config.toml
n_kv_head = 2
vocab_size = 8192
activation = "swiglu"
norm = "rmsnorm"
norm_eps = 1e-05
rope_base = 10000.0
rope_fraction = 1.0
bias = "none"
init_std_qkv = 0.0373
init_std_down = 0.0
warmup_steps = 313
final_lr_fraction = 0.03
train_tokens = 211000000
MLP neurons of a small language model. Each row is named by its layer, matrix (gate and up: input weights; down: output weights) and neuron, and shows model dimensions 0-127. Each number is 128 + 24 x the weight over its row's rms, rounded and kept within 0 to 255. A neuron's up and down rows have the sign that makes its largest values positive.
After each neuron's rows, "fires after" lists the tokens most often just before its 100 highest values on Wikipedia text that the model never trained on.

L8.gate209 [146 131 110 114  82 161 129 102 105 105 123  76 124 138 121 141 116 119 100 159 132 100 116  88 110  99 117  95  71  97 107 112 158 163  75 142 128 149 111 157 121 140 155  94  86 102 135 114  74 150 121 124 135 156 146 140 100  90  72  80 118 126 138 166 151 119 159  97 131 111 154 127  93 145 117  88 130 153  98 114 119 112 122 115 144 128 130 133  90 125 178 151 115 122 106 103 151 145 132 134 175 130 116 104 105 129 173 124 149 143 150 124 144 132 125 150 142 146 160 108 108 150 129 152 174 113 114 149]
L8.up209 [127  97 139 143 129 112 134 133 162 133 134 114 118 127 113 145 117 114 135 140 128  92 129 156 154 108 125  93 102 117 118 102 113 130 151 137 134  92 114 109 120 135 121  84 117  84 143 119  85 150 108 164 160 137 146 138 107 143 141  79  91 153 117 116 133 129 135  88  98 148  96 137 127 123 102  80 197 127  72 129 146 124 122 118 120 149 120 101  98 176 157 157  80 121 120 127 131 105 157  87 142 101 150 136 104 168 117 143 171 177 131 135 102 152 125 168 106 133 166 102 141 166  92 140 145 147 131 128]
L8.down209 [124 167 132 131 174 126 135 158 103 185 135 161 113 123 126  90 118 134 131 111 146 112 113 126 130  93 115 124 156 146 145 144 117 130 133 151 155 126 147 138  96 158 132 120  87 201 138 134 125 137 137 192 111  88 132 105 140 132 166 100 159 107 127 105 137 163 115 139 133 109 109 158 187 139 145  76 170 110 161 143 126 131 126 137 121 110 107 134 154 103 122 126  99 110 121 144 101  93 120 115 107 118 132 165 156 152 119 152  95 139 138 149 101  99 113 162  78 121 121 118 105 134 117 115 143 132 111 139]
fires after: " ", ".", "′", " (", "/", "°"

L6.gate6 [126 113 134  57 143 142 108  58 139 115 113  91 118 131 112 122 120 142 165 164 177 135 124 126 163 142 112 131 100 114 147  66 113 148 116 127 109 135 173 137 122 144 142 124 126 136 127 155  93 114 113 151 102 110 143 126 123 140 135 132 123 117 140 115 116  96 146 125 142 122 144 129 109 116 144 142 169 164  97  93 115 115 135  91 169 105  86 113  84  86 136 151 106 103  92 135 112 112 137 140 164 137 109 135  65  86 119 136 144  93 177 111 154 112 131  96  85 142 136 118  89 103 111 159 148  77 102 132]
L6.up6 [112 126 133 122 123 155 122 151 165 120 148 109  87 120 113 139 116 130 155 115 137 100 130 151 184  84 138 107 127 157 106 124 120 109 130 129 109 155 175 121 165 116 114 161 120 139 125 100 145 129 152 180 129 114 154 146 134 108 121 127  86 145 199 113 109 159 157 114 147 142 117 168 127  94 135 114 163 113 159 125  87 144 124 130 153  98 159 117  67 102 146 141 111  74 129 143 131 156 153 127 155 123 146 104 151 114  98 103 127 121 135 159 108 183 106 126 144 116 109 149 109 137 131 140 138  46 134 137]
L6.down6 [151 128 101 104 144 149 122 111 106 155 116 136 171 103  61 127 143 130 111 126 133 131 133 176 147 126 104 161 136 136 123 119 117 121 132 133 137 134 108 163 140 173 147 121 104 137 152 135 138 123 128 147 145 123 151  96 109 156 172 104 128 145 167  94  76 113 101 121 184 124 107 143 155  94 111  79 163 145 160 166 167 153 141 102 134 129 152 101 141 156 108 116 132 158 122 150 165 134 164 162 115 154 172 134 162 128 144 137 115 141 127 103  92 127  99 116 167 147 129 120 105 108 122 157 162 133  93 104]
fires after: "-", "/", " (", "\n", "^{[", "″"

L8.gate291 [105 127 136  88  86 159 139 110 101 120 130 114 121 145 124 169 122 114 150 120 119 110 109 114 114 105 120 164 119 131 104 142 151 186  97  85 157 135  96 196 116 150 145 115  91 140 127 109  90 161 164  82 134 114 111 141 126 130  97  99 127 136 142 155 154  81 127 146 145 128 102 145 143 145 120  90 107 157 118 117 107  99 140  82 150 150  96 154 125 139 127 123  93 122 120 100 123 143 111 138 104 121 100  95 132  99 143 157 143 134 125 142 155 101 122  94 142 111 128 113 147 121 127 136 139 140 132 140]
L8.up291 [ 91 144 135 108 147 139 131 164 163 146 156 163 132 157 142 107 122 157 147 160 108 134 150 136 133 145 115 129 127 128 155 119 152 122 142 108 135 110 114 150 101 142 150  55 121 118  92 140 155 197 139 137 148 143 136 107 118  63 127 146 131 112 162 124 118 121 132 143  87 139 114 147 140 113  99 133 145 125 146 106 107 107 112 115 150 141  92 119 137 172  70 108 130 125 129 144 151 127  99  83 120  71 117 102 120 116 125 160 123 137 110 167 123 140 130 107 105  83 113 125  99 127 121 157  97 125 130 110]
L8.down291 [149 115  90 176 124 153 118 153 157 141 157 174 144 139 124 130 159  97 103 145  98 130 143 157 147 118 174  93 142 150 113 104 149 160 163 154 166  94 127 125 142 141 115  89 161  95 108  92 112 138 115 127 140 152 165 131 137 115 139  98 145 171 140 108 126 129 109 133 139 128 142 148 140 123 117 169 111 123 132 131 105 117 143 150 138 101 146 131 115 129  84 120  95 144  55  75 174 146 134 117 133 137 131  96 145 139 127 126 125  89 159 106 164 135 130 119 140 111 112 133  80 146 100 127 157 132  88 114]
fires after: "4", "6", "0", "1", "2", "8"

L8.gate414 [147 159 155 125 166 125 103 115 135 137 140 130  58 168 132 108 165 127 122 145 121  67 143 128 135 117 103 130  95 124 163 101 138 156 113 117 120 119 135 160 107 162 119 130 109 139  90 107 136 129 150 166 124 153 156 128 128  94 126  93 130 146 161 120 141 156 136 151 136 133 126 129  61  99  96 111 144 138  96 131 109 154 153 173 130 123 116  91  97 103 104 157 138 130 108 123 134 139  91 117 108  95 146 120 150 141 106 115 118 102 133 149 113 118 148 137 149  93 125 131 124 158 129 106 120 128 105 134]
L8.up414 [137 117 142  98 101 134  91 128 144 150 167 130 118 137 113 111 122 124 125 170 149 122 161 108 145 141 123 154 108 120  67 111 125 120 131 131 144 119 149 114 140 120 123 139 114  99 115 131 105  79 118 143 116 188 171 129  92 116 131 102 137 131  57  85 103 187 119  68 133  90 108 133 111  84 141 136 140 121 116 131 139 157 150 152 137 103 110 149 135 110 164 125 134 136 134 113 116 105 118  93 126 139 160 128  96 127 128  79 105 156 114 155  93 141 136 116  77 117 119 123 183 153 140  85 113 136 119 135]
L8.down414 [121 133  95 111  72 113 136 155 127 134 138  76 113 120 132 156 150 121 119  99 145  97 125  86  77 130 115 128 159 136 134 155 117 111 106 114 115 110  63 118 144  83 136  93 162 139 134 168 163 118  96 102 104 168 124 125 146 114 113  95 159 118 144 111 127 119  81 146  84 148 147 150 133 151 123 140 110 159 130 115 129 106 138  89 113 162 166 124 145 151 120 138 122 153  96 152 112 144 120 113 152 107  74 116 132 102 130 130 147 163 138 110 129 122 117 142 157 128 130 131 153 128 137 170 120 138  80 158]
fires after: "9", "8", "6", "5", "0", "4"

L8.gate35 [122 139 117 122 167 111  93  43 114 116 119  42 119  97 153 117 144 126 135 129 115 138 153 115 130 119  91 110 107 109 130 125 127 136 126 139 147 154 103 141 116 102 147 129 128 121 134 136  92 109 130 147  92  92 183 124 139 144 113 127 119  94  97 146 114  77 123 130 135 108 108 132 118 123 155 142 175 174 130 114 167 100  99 123 151 148 140 150 107 126 127 168 134 132  90 105 118 139 116 122 176 125 124 118 157 112 102 131 171 134 156 105 116  95 165 146 138 128 167 129 132 131 197 128 113 144  83 155]
L8.up35 [151 167 134 125 156 124 106 126 136 113 139  63 162 119 176 130 117 148 146 108 126 121 143 130 145 140 132 101 110 146 159 161 145 105 194 147 171 157 110 108 141 100 127 137 165 113 114 125 147  88 129 155 131  65 130 121 128 124 169 102 117  89 144 111 129  91 108 103 108 124 123 165 146 118 110 169 174 146 159 104 163 130  90 100 129 158 106 143 120 123 130 137 104 137 103 124 129 102 140 114 165 157 127 121 133  72 145 133 155 158 157 106 108 124 130 145 147 167 121 138 145 132 116  94 142 145 128 121]
L8.down35 [139 114 102 126 138 149 132 139 164 160 130 140 118  99 147 129 127 154 107 153 140 137 122 119 140 149 168 125  85 181  87 161 145 121 165 124 130 150 157 126 114 112 123 118 154 140 145  99 151 105 108 137 157 160 123  80 122 116 140 128 110  83 135  95 144 134 144 134 155 144 100 139 130 129 174 147 172 120  89  75 115 127 147 117 137  84 121 165 175 120 107  92 113 147 102 142  91 161 162 122 139 109 139 117 145 133 155  94  86 139 119 133 109 105  75 151 169 154  63 106 159 142 123  95 136 166 127 140]
fires after: " ", "1", " ("

L8.gate471 [132 160 141 129 143 149 159 133 141  93 141 118  82 113 111 172  98 100 172 130 129 136 140 115 131 117  98 133 160 107 120 115 104 131 113 178 108 146 136 137 124 107 113 157  98 136 140 126  68 163 120 139 118 142 142 144 150 145 149 105 167 113 137 139 121 132 137 140 181 130 136 129  92 165 128  96 151 129 100 123 113  82 127 148 159 137 157 135  87 118 143 135 128 174 122 153 138 148 123 120 191 156 115 124 134 137 110 155 114  89 158 174 124 136 156 121 152 132 151 127  87 121 157 160 149  85 116 154]
L8.up471 [160 152 104 151 157 124 162 145  93 104 221 141 147 170 168 124 104  87 125 117 121 138 120 144  81 111 128 139 160  97 164 158 136 103 124 167 128 124 125 126 111 107 121 108 122 125 151 131 142 152 133 138 118 158 109 134 169 106 165  99 151 136 123 129 151 108 137 106 129 165 142 108 145 138 134 112 136 110 139 110 116 101 110 156 137 128 152 165 138 102  95 133 175 182 147 161 116 149 118 141 189 128 140 105 131 112 119 128 126 121 136 162  80 140 150 135 137 167 158 123  96 106 137 165 149 122 140 109]
L8.down471 [150 159  97 113 160 126 126 112 181 150 143 169 182 134 142 154 141 131 125 145 185 185 115 162 148 108 104 143 156 157 138 154 151 109 124 167 152 146  90 114 130 126 153 137 150  94 169 144 109 112 128 128 164 121 124 111 104 105 164  83  98  91 143 118 140 158 111 163  97 114 103 123 131 126  75 139 113 156 143 119  93 106  67  91 138 120 154 110 109 130 107 118 109 169  57 111 117 127 148 115 147 125 149 125 141 116 128 130 129 119 148 133 114 114 132 110 139 125 147 160 149 109 125 132 165 123 111 149]
fires after: "s", "S", "st", "w"

L8.gate310 [131 139  97 137 106 150 113 128  99 121 171 125 128 125 135 170 131 107 158 125 130  62 152 150 153 158 125 121 120 114 159 104 135 197 129 116  97 116 137 117 145 135 152 133  91 127 145 132 108 166 159 107 147 124 158 151 154 137 109  97 109 108 166 137 101 135 148  89 130 148 140 141 130 152 123  90 169 111  95 136 117 140 195 110 150 148 143 151 149  63 153 132 106 120  87 109 123 115 128 124 171 103 148 138  85 121  86 177 114 174 164 171 111 130 103 142 110 133 126 122 139 156 112 178 157 150  97 141]
L8.up310 [134  99 116 107  87 119 123  98 126 130 139 164 127 144 129 182 127  72 157 110 124 119 111 101 128 110 145 140 108 134 130 148 100 111 143 124  95 172 133 140 107 120 115  87 105 137 121 116 119 140 103 121 101 138  93 113 117 131 113  73 164 113 167 142 167 153 143 136 109 109 110 109 146 150 137 151  98 125 150 128 159 124 138 154 111 153  87 130 138 103 157 106  72 115 124 152 146 125 135 163 153 103 102 107  92 129 162 134 138 138 125 109 114 159 112  88 113 141 125  99 130 117  64 133 146 148 131 126]
L8.down310 [124 141 100 189 143 120 125 160  97 122 163 105 122 144 131 124 107 107 105 126 138 123 135 140 152 128 107 127 136 178 147 128 116 172 162 154 105 128 112 139 143 121 142 153 145 103 111 128 148 173 114 154 132 106 134 131 138 119 164 113 131 167 135 120 117 153 117 153 103 124 130  77 125  96  78 112 155 133 141 133 123 128 128 116  86 127 137 123 129 130 101 133 141 138  55 135 125  89 129 164 162  99 123 145 125 130 157 113 145  73 187 107 154 152 153 158 117 146 140 101 126 135 134 114  97 110  69 124]
fires after: " ", " in", "In", ",", "8", " In"

L7.gate258 [148 129 122 117 122 124 129  90 146 127 138 120 134 158 112 137 108 148 129 143 103 126 154  81 161 141 115 138 133 117 145 128 150 195  66 109 150 136 142 169  97 178 167 112  58 145 118 141 109 121 164 139 118 139 130 128 181 102 142 114 163 121 167 145 120  93 196 121 153 158 113 109 127 142 179 113 138 138 136  95 122 113  96 186 143 116 102 113 129 105 134 103 129 129  85 112 118 100  91 147 132 115 110 133 173 129 127 158 156 122 156 155 148 100 104 137 135  99 150 138 112 107 161 147 125 137  94 166]
L7.up258 [146 109 118 134 122 116 151 119 169 145 166 135 142 161 148 149 112 149  84 133  94 121 135  67 132 135 144 100 116 120 102 147 143 150  98 124 134 124 157 112 176 121 123  95  95  76 134 180 106  98 164 105  99 102 121 104 171 120 129 114 182 112 170 111 179  67 132 122 125 109 141  97 164 118 133 134 127 129 144 120 125 166 129 100  83 117 131 130 123 127  97 107 138 101 149 126 144 129 109 158 121 145 130 122 162 111 135 132 142 138  95 101  93 121 108 150 135 118 102 105 136 108 146 101 135  89 123 146]
L7.down258 [ 86 131  88 125 137 151 127 128 128  72 112 142 170 135 170 146 114 134 138 133 138  99  83 133 126 120 128 136 123 165 142 137 112 109 139  82 116 106 117  53 100 165 133 107 182 112 152 154 155 129 101  95 121 161  89 172 114 148 123 122 106 125 138 107 169 122 117 139  82 177 130 106 148 129 119 127 115 169 131 139 114 114  79 160 115 125 174 127 122 163 131 154 156 131  84  98  88 138 140 114 134 124 122 115 136  92 121  84 160 173 204 159 117  94 133 158 144 121 151 146 138 103 148 141 150 140 162 135]
fires after: "2", "0", "1", "9", "–", "6"

L5.gate226 [140 134 133 127 156 105 136 127 112 115  94  94 126 106 124  79 149  93 118  79 147 144 151 110 162 130  90 103 129  90 111  76 113 115 133 163 132 152  93 138 114 119 120 132  98 120 148 127 123 117 129 150 125 152 178 127 153 159  82 170 155 111 117 183 135 146 150 163 127 102 155 121 124 134  94  96 156 129 137  86 123  94 143 128 147  97  85 104 110 131 132 164 103 143  84 121 132 112 154 123 183 137 145 134 106 167 112 167 114 133 154 123 122 140 150 120 106 148 137 119 161 125 127 133 118 116  75 143]
L5.up226 [138 135 138 145 119  94 122 151 128 136 120  85 149 121 140 111 154 101 122  81 152 164 154 123 182 133 147 119 140 118  82 104 127  91 106 167 150 134 116  82 129 115  79  98 162  84 149 159 128 114 105 107 162 135 154 120 125 133 117 160 147 121  99 173 157 142 106 165 117  99 126 101 132  98  94 123 151 108 152 100 149 104 111 107 124  85 106  90 144 145 124 150 111 115 125 100 143 135 140 135 156 160 153 144 106 165 153 116 123 126 127  94 117 152 152 134 113 116 106 137 180 121 101  93  90 115 131 114]
L5.down226 [117  94 136 104 116  69 150 192 143 158 152 120 139 115 144 163 148 127 140  97  99 191 120 146 128 142 158 141 115 110  96 169 154 139 125 150 134 143 132 127 118  87 147 133 136 142  83 139 139 121 134 116 121 156 117  99 121 123 133 163 137 114 101 144 147 125 106 127 122 134 127 156 132 144 118  95 174 140 131 111 124 112 136 106 147 109 121 165 149 125 116 107 137 154 101 138 116  74 130 112 138 126 150 126 138 147 104 174 161 105 121 124 129 161 117 129  72 138  97 144 109 135 106 137 122  97 103 109]
fires after: " ", "1", " W", "9"

L6.gate152 [133 122 122 149 137 122 129 105 128 108 117  86  96 138 129 153 141 155 119 145 142 132 142 110 153 109 108 158 128  82 179 106 165 150  68 113 115 109 155 119 109 141 172 172 125 175 163 125 121 122 129 147  96 134 159 155 136 168 156  68 125 138 111 153  83 101 164 159 141 145 120 161 106 141 123  74 159 139 124 100 114  80 150 127 126 118 145 160  96 154 139 166 118 121 114 121 130 135  93 106 126 158 126 133  97 115 114 169 148 142 154 160 163 105 121 143  93 125 151  85 119 175 148 128 104 128 118 175]
L6.up152 [ 86 134 113 131 119 110 129 120 143 134 121 170 132 130 135 143 137  91 136 145 131 160  73 149 152 142 101  57 131 164 115  97  66 168 125 109 135 114 141 117 119 115 134 161 138 105 125 151 129 148 150 162 141  92 142 115 124 100 121 174 133 116 112 140 109 179 160 133 104 129 123 115 136 137 116 163 119 107 133 144 139 125  74 109  90 153  90  94  97 175 116 127  84 155 130 129 134 186 131 138 129 110 122 120 113 169 148  70 119 115 118  92 114 149 115 126 162 137 157 152 130  71 110 182  96 148 128 153]
L6.down152 [127 128 109 162 136 111 101 109 151  71 104 113 162 129 152  82 151 114 110 102 167 125 138 120 123 143 127 139 142 154 120 149 167 125  93 148 143  96 144 143 106 135 200 116 112 153 128 131 117 149 110 154 139 121 130 112 135 130 144 139 149 122 167 114 142 117 129 132 127 117 144 142 115 130 106 153 139 165 164 139 151 134 118 117 126  88 128 128 110 149 152 120 142 174  82 179  65 110 109 118 104 132  85 104 105 132 130 145 119 183 180 132 169 131 103 144 120 143 146 137 121 132 144 141 156 133  88 160]
fires after: " ", " (", " \"", " un", "-"

L7.gate265 [157 133 102 140 131 100 120 112 138 147 133 106 146 113 128 109 106 120 161 118 102 171 120 138 154 158 121 136 143  84 127  98  92 146  72 140 121 156 126 120 120 134 149 179 135 133 141 179  90 166 119 125 142 125 160 119 157 142 144 128 130 140 155 147 120  67 116 123 180 142 128 165 119 157 135 119 130  90 158 123 111 101 131 143  96 130 138  80 122  92 110 141 133 127 110 117 124 100 111 136 138 121 147 126 166 164  56 181 160 155 134 125 161 127 139 108 140 120 172 123 120 156 167 136 149 129  93 105]
L7.up265 [158  83  89 118 161 104 109 114 122 132 140 145 134 180 124  79 118  79 129 166 137 141 130 124 163 133 105 134 137  93 153 121 139  99  72 162  98 158  88 142 152 153 155 120 137 123  86 167 121 132 101 145 161 130 134 125 137 129 166 122 145 127 159 130 161 157 105 128 109 102 137 143 121 136 121 155 166 130 119 113 141 123 145 113 117 133 166  70 102 132 120 154 159 120 130 143 125  89 170 177 132 127 169 152 149 151 148 151 112 138 139 104 146 164 173 110 150  89 131  94 145 123 125 122 101 141 112 119]
L7.down265 [153 105  93 129 165 122 125 124 134 175 162 139 181 154 177 105 149 114 119 103  92 105 137 158 134 145 115 119 108 124 115 143 153 123 153 139 160 155  76  77 164 145 112 102 122 103 152 154 118  77 127 132 110 111 132  88 129 135 145 119  95  93 116 145  94 136  87  87  89 124 110 118 118 136 109 141 139  91 143 162 132 152 113 135 104 116 155 102 139 140 107 139 142 103 137 144 134 104 153 145 112 110 126 125  98 155 107 129 174 128 125 104  85 159 156 151  93  94 122  95 118 131 112 103 152 145 138 128]
fires after: " ", "1", " −", "|", " |", ","

L8.gate210 [101 134 111 103 119 118 133 131 120  65 142 132 142 106 149 110  92 116 150 103 130 140 111  72 111 131 105 136 118 125 168 169 104 167 103 170 159 138 146 179 112 161 184 136 105 200 130 110 124 116 129 151 133 155 122 185 171 134 112 105 133 129 118 148  88 102 155 159 138 127 144 155 101 148 139 128 153 168  98  84 152  85 114 128 165 165 134 160  80 146 106 143 125 125  96 116 118 114 138 130 167 159 145 131 146  94 125 158 137  99 178 154 144 117 147 115 108 114 135 108 103 129 140 156 134 120 105 126]
L8.up210 [100 140 129 129 110 131 172 107  91 105 138 146 126  95 182 125  91 100 133 110 151 110  85 101 114 154 124 117 116 152 134 162 112 157 142 165 118 123 132 151 132 167 132 122 101 157 104  93 119 150  99 187 128 155 141 149 148 141 122 138 123 109 119 100 116 102 151 140 125 138 123 107 150 121  98 130 144 159 122 137 128 105  88  96 162 150 147 156  79 119 114 157 110 144 120 102  88 106 130 176 162 119  67 128 149 130 125 126 123 127 135 160 135 125 134 125 116 108 156 126 126 124 136 194 134 129 135 125]
L8.down210 [117 108 119 145 157  98 165 148 165 151 129 128 124 126 120  94 139 124 104  95 136 121 167 144 145 118 113 139 127 112  92 134 122 136 133 163 125 134 140 159 126  91 147 160 137 155  98 135 122 115 108 132 143 153 146 142 116 154 109 154 136 129 129 114 136 153 162 157 161 101 128 147 152 178 118 129 119 131 148 126 139 121 133 116 133 111 204 119 162 115 108  71 105 135  78  86 109 130 117 168 137  97 127 134 163 133 101 140  75  82 159 122 125 143 123 117 166 128  97 134 129 141 176 140 102  96 107 139]
fires after: "s", "S", "″", " S"

L6.gate242 [142 151 122 131 141 141 154 109 138 124 102 111  86 130 127 143 141 144 139 147 150 149 147  74 134 111  85 137  95  96 141  76 158 144 101 123 111 128 110 173  95 148 209 127 120 172 106 144 124 139 130 160 122 117 168 145 143 105 124 139 155 138 142 133 101 131 125 150 127 125 105 115  76 142 117  86 128 144  90  94 107  84 125 121 156 114 127 116 117 113 117 159 134 146  98 133 101 107 126 111 144 126 101 126 152 131 128 179 133 108 141 133 151  76 103 138 143  86 173 104 129 145 153 163 152 118  79 161]
L6.up242 [139 127 153 103 145 154 157  92 184 137 153 112 113 170 160 165 104 124  99 109 162 134 121 122 137 109  86 115  87 101 126  97 157 133 142 149 121 121 128 141 113 120 122  73 145 137 132 130 150  97 136 126 175 128 124 115 159 101 150  98 175 194 143 131 145 136 157 158 111 144  98 121  88 118  97 103 129 142 114 117 107 131 126  99  86 127 114  62 130 145 107 153 114 147 128 155 124 120  77 130 145 134 126 143 112 168 125 140 122 103 117 119 111 131 119 117 129  86 130  39 140 143 121 113 142 153 109 113]
L6.down242 [120 112  62  79 136  93 159 117 152  82 163 153 118 135 120 154 100 130 105 121 145  94 117 168 171 146 114 106 148 143 106 121  98 120 109 160  78 133 120  92 118 122  77 139 123  91 160 134 147 136 117 102 133 128 114 132 116 132  87 158 126 150 100 146 188 149 134 153 137 130  98 122 135 166 102 131  97 128 110 116 145 134 148 125  90 142 119 113 169 134 141 157 132 123 169  83 136 141  75 132 173 134 144 157 111 176  95 131 114  93 122  89 143 160 129 118 144 104 102 120 132 152 112  99 134 115 140 125]
fires after: " ", "2", "0", "1", "4"

L6.gate481 [169 128 114 123 136 122 119 118 120 106 135 124 129 122 143 110 123 100 109 122 137  81 109  99 110 133 126 146 124  93 169 120 106 157 123 111 102 114 107 159 122 123 162 191 100 171 112  97 103 132 114 136 107 112 136 136 132 149 131 103 129 149 173 126  88 121 155 145 140 120 150 130 125 152 112  96 166 151  89  64 121 130 150 118 143 140 126 118 108  98 115 123 107 119 104 154 135 119 146 126  86 120 155 142 102 127 102 179 142 171 160 122 146 107 173 133 116 108 154 134 120 157 130 145 132 124 106 163]
L6.up481 [124 111 125 125  93 143 135 132 104 152 155 132 142 145 163 154  70  90 131  96  80 136  94 121 107 130 143 120 108 149 113 166  80 162 139  80 165 153 112 152 123 119 130 136 110 123  76 120 143  98 134  95 124  86 110  87 114  68 104  97 153 104 137 111 127 132 122 129 132 150 124  91 174 141 130 114 120 140 157 115 117 109 101 143 107 164 130 133 148 124 105  89 130 113 131 145 134 164 171 189 115 138 147 120 132 117 168 100 151 126  91 116 108 123 112 119 158 142 180 159 139 108 115 123 136 136 129  81]
L6.down481 [120 105 170  93 125 124  97 134 106  86 120 132 145  91 133 162 135  89 114 118 129 116  97 113 122 115 168 131  87 141 108 130 117 145  97 111  84 145 133 155 110 101 108 127 124 182 113 110 130 171 109 106 158 141 137 199 128 127 130 122 121 158 135 109 138 153 153 136 103 124 156 145 176 128 141 113 141 152 122 136 101 120 121  87 133 148 125 134 126  95 134 151 121 138 101 151 107 166  67 152 148 143 108 147 169 151 144 140  96 109 180 125 133  97 125 121 173 135 146 150 150 129  97 139 116 106 128  90]
fires after: " ", " ("

L6.gate107 [144 105  98 126 130  93  94  90 116  93  77  96 178 139 121 130 117 145 139 131 152 137 111  84 111 153 153 177  89  80 132 130 120 149  72 133 103 114 142 132  99 132 152 129 103 150 118 123 108 133 112 143 132 116 122 136 149 106 117 144 166 124  78 143 139 102 177 176 128 146 167  98 135 124 128 139 109 133  83  67 147 102 122 115 140 129 107 107 144  96 111 151 149 128 117 137 141 105 114 144 111 122 115 116  62 117 131 152 128 131 168 122 142 107 117 119 116 107 156 116 153 147 145 145 139 146 108 157]
L6.up107 [130 137 137 125 121 128 120 146 125 131 146 169 125 172 107 140 102  82 142 117 138 145 116 146  52 133 137  73 139 135 109 158 119 126 147 118 145 144  93 131 138 124 139  96 100 100 164 132 108 153 130 104 152 119  86 127 159 117  99 139 131 128 146 128 145 124 116 123 179 106 134 131 149 124 108 102 103 102 138 110 143 137 101  93  41 137 142 123 178  98 116 144 117 126 114 144 163 132 125 134 100 132 169 117 144 113 154 117 116 128 101 123 133 164 150  89 162 186 126 141 153 123 134 121 150 132 120  96]
L6.down107 [ 99  93 111 152 144 164  89 140 149  88 122 107 115 132 157 115 156 117 131 147 104 132 115 139 149 123 148 128 132 113 114 132 180 104 133 126 119 107 127  64 145 140 121 105  80 150 128 119 141  86 131 156 144 130 144 152 141 149 151  92 129 133 148  89 117 149 136 114 141 129 138 123 135 117 109 142 123 130 137  82 135 114 119 114 148 108 139  96 117 184 148 159  99 104  75 152 136 100 117 149 105  94 141 110 167 142 152 113 101 147 197 128 164 100  94 125 136 128 110 132 157 126 157 123 108 142  81 117]
fires after: " ", ",", " con", " to"

L7.gate91 [137 153 147  98 119 136  57  71 108 118 117 144  84 152 132 133  99 125 107 149 133 137 121 106 121 138 125 150 129 120 210 106 161 142  83  80 113 124 125 173  90 113 112 150 117 132 112 130 112 133 138 131 126 108 124 135 144  87 127 114 107 129 161 144  99 135 126 178 138 169 128 123  98 134 128  80 152 110 146 132 111 146 134 132 121  88 127 139 116  85 133 178  89 112 113 126 135 127  90 112 148 111 123 106  94  96 119 187 164 130 149 117 103 124 148  91 132 138 185 112  96 150  93 106 164 120 121 152]
L7.up91 [174 133 137 149  90 139 144  80 132 116 143 146 139 134 120 153 111 103 113 125 137 153 117 127  89 156 123 173  88  90 126 149 115 111 105  87 160 101 101 120 121 100 112 116 142 125 146 156 154 125 118 106  98 115  94 120  94 150 161 104 158 100  91 120 147 103 129 149 165 128 174  85 136 147 133 137  98 114 159 167 173 120 131  93  90  98 140 138 129 122 102 118 108 121 144 128 129 151 122 146 130 132 107  92 112 119 135 139 163 111 121 112 135 161  74 127 110 164 164 135 137 177  97  89 140 174 128 131]
L7.down91 [122 151 153 103 121 100 142 146  95 106 157 127 120 109 126 150 138 123 119  98 139 136  92 112  80 132 171 153  69 120 125 163 129 115 140 116 141  89 161  65 145 101 108 126 146 110 118 139 138 160 132 132  95 112 123 156 166  87 108 101 152 140  97 133 116 131  99 182 129 147 137 115  93 164 118 174 110 109 140 164 149 146 126 128  94 159  88 122 125  95 117 125 164 114 102  75 132 150  71 152 178 114  81 116 144 133 118 162 132 134 146 128 108 120 103 154 111 113 150 137 113 114  88 114 122 115 104 117]
fires after: " ", " to"

L8.gate26 [140 141 147 114 110 144 132 117 145 147  85 129  89 150 124 193 133 129 110 111 125  81 155 131 165 137 124 109  95 130 149 115 144 182 135 134 144 134 120 141  89 133 129 117 113 112  96 133 130 116 213 108 161 145 128 135 121 122 141 142 166 136 126 110 119 145 131 162 151 121 108 108 116 150 146  91 125 120 123 147 104  83 104 142 150 139  39 100 136 121 165 122 116 144 146 120 117 140 135 153 136 104 109 141 146 145 125  98 134 137 110 110 145 135 120 112 127  88 183 152 152 125 116 134 156 153 139 108]
L8.up26 [142 118 126 136 147 147 150 134 196 170 137 174 100 150 147  79 115 147 123 149 139 129 148 140 136 150  79  84 156 121  97 147 148 118 155 124 114  87 182  70 107 147 151 117 120 162  90 113 113 168 146 126 139 131 133  99 122 140 122 143 141 141 163  89 112 152 166 155 164 124  85 180 134 119 113  85 158 131 147 121  95  84 106 132 121 116 136 131  95 117 103 139 153 118 133 118 155  92 106 101 113  95 131 153 139 147  75 152 141 166 102 120 112  95 166 105 145 108 156 106 137 167 111 142 111 129 114 144]
L8.down26 [129 122  81 185  76 144 149 105 110 118 147 132 136 129 110 181 154 124 154 122 141 103  94 135 123 134 145 119 101 123 128  96 119 111 156 117 125 116 103 163 117 126 153 151 160 157 143 122 184 126 153 152 103 137 143 120  87 156 107 137  84  78 149 168 150 142 104 108  75 135 126  93 112  90 133 158 129 138 134 132 180 122 130 130 115 115 124  90 157 177  98 158 150 150 118 167 163  83 141 104 160 117  86 173 140 135 111 129 171  87 172 152 166 136 119 110 119 116 152  87 132 140 141 160 130 137 115 102]
fires after: "1", "0", "9", "'"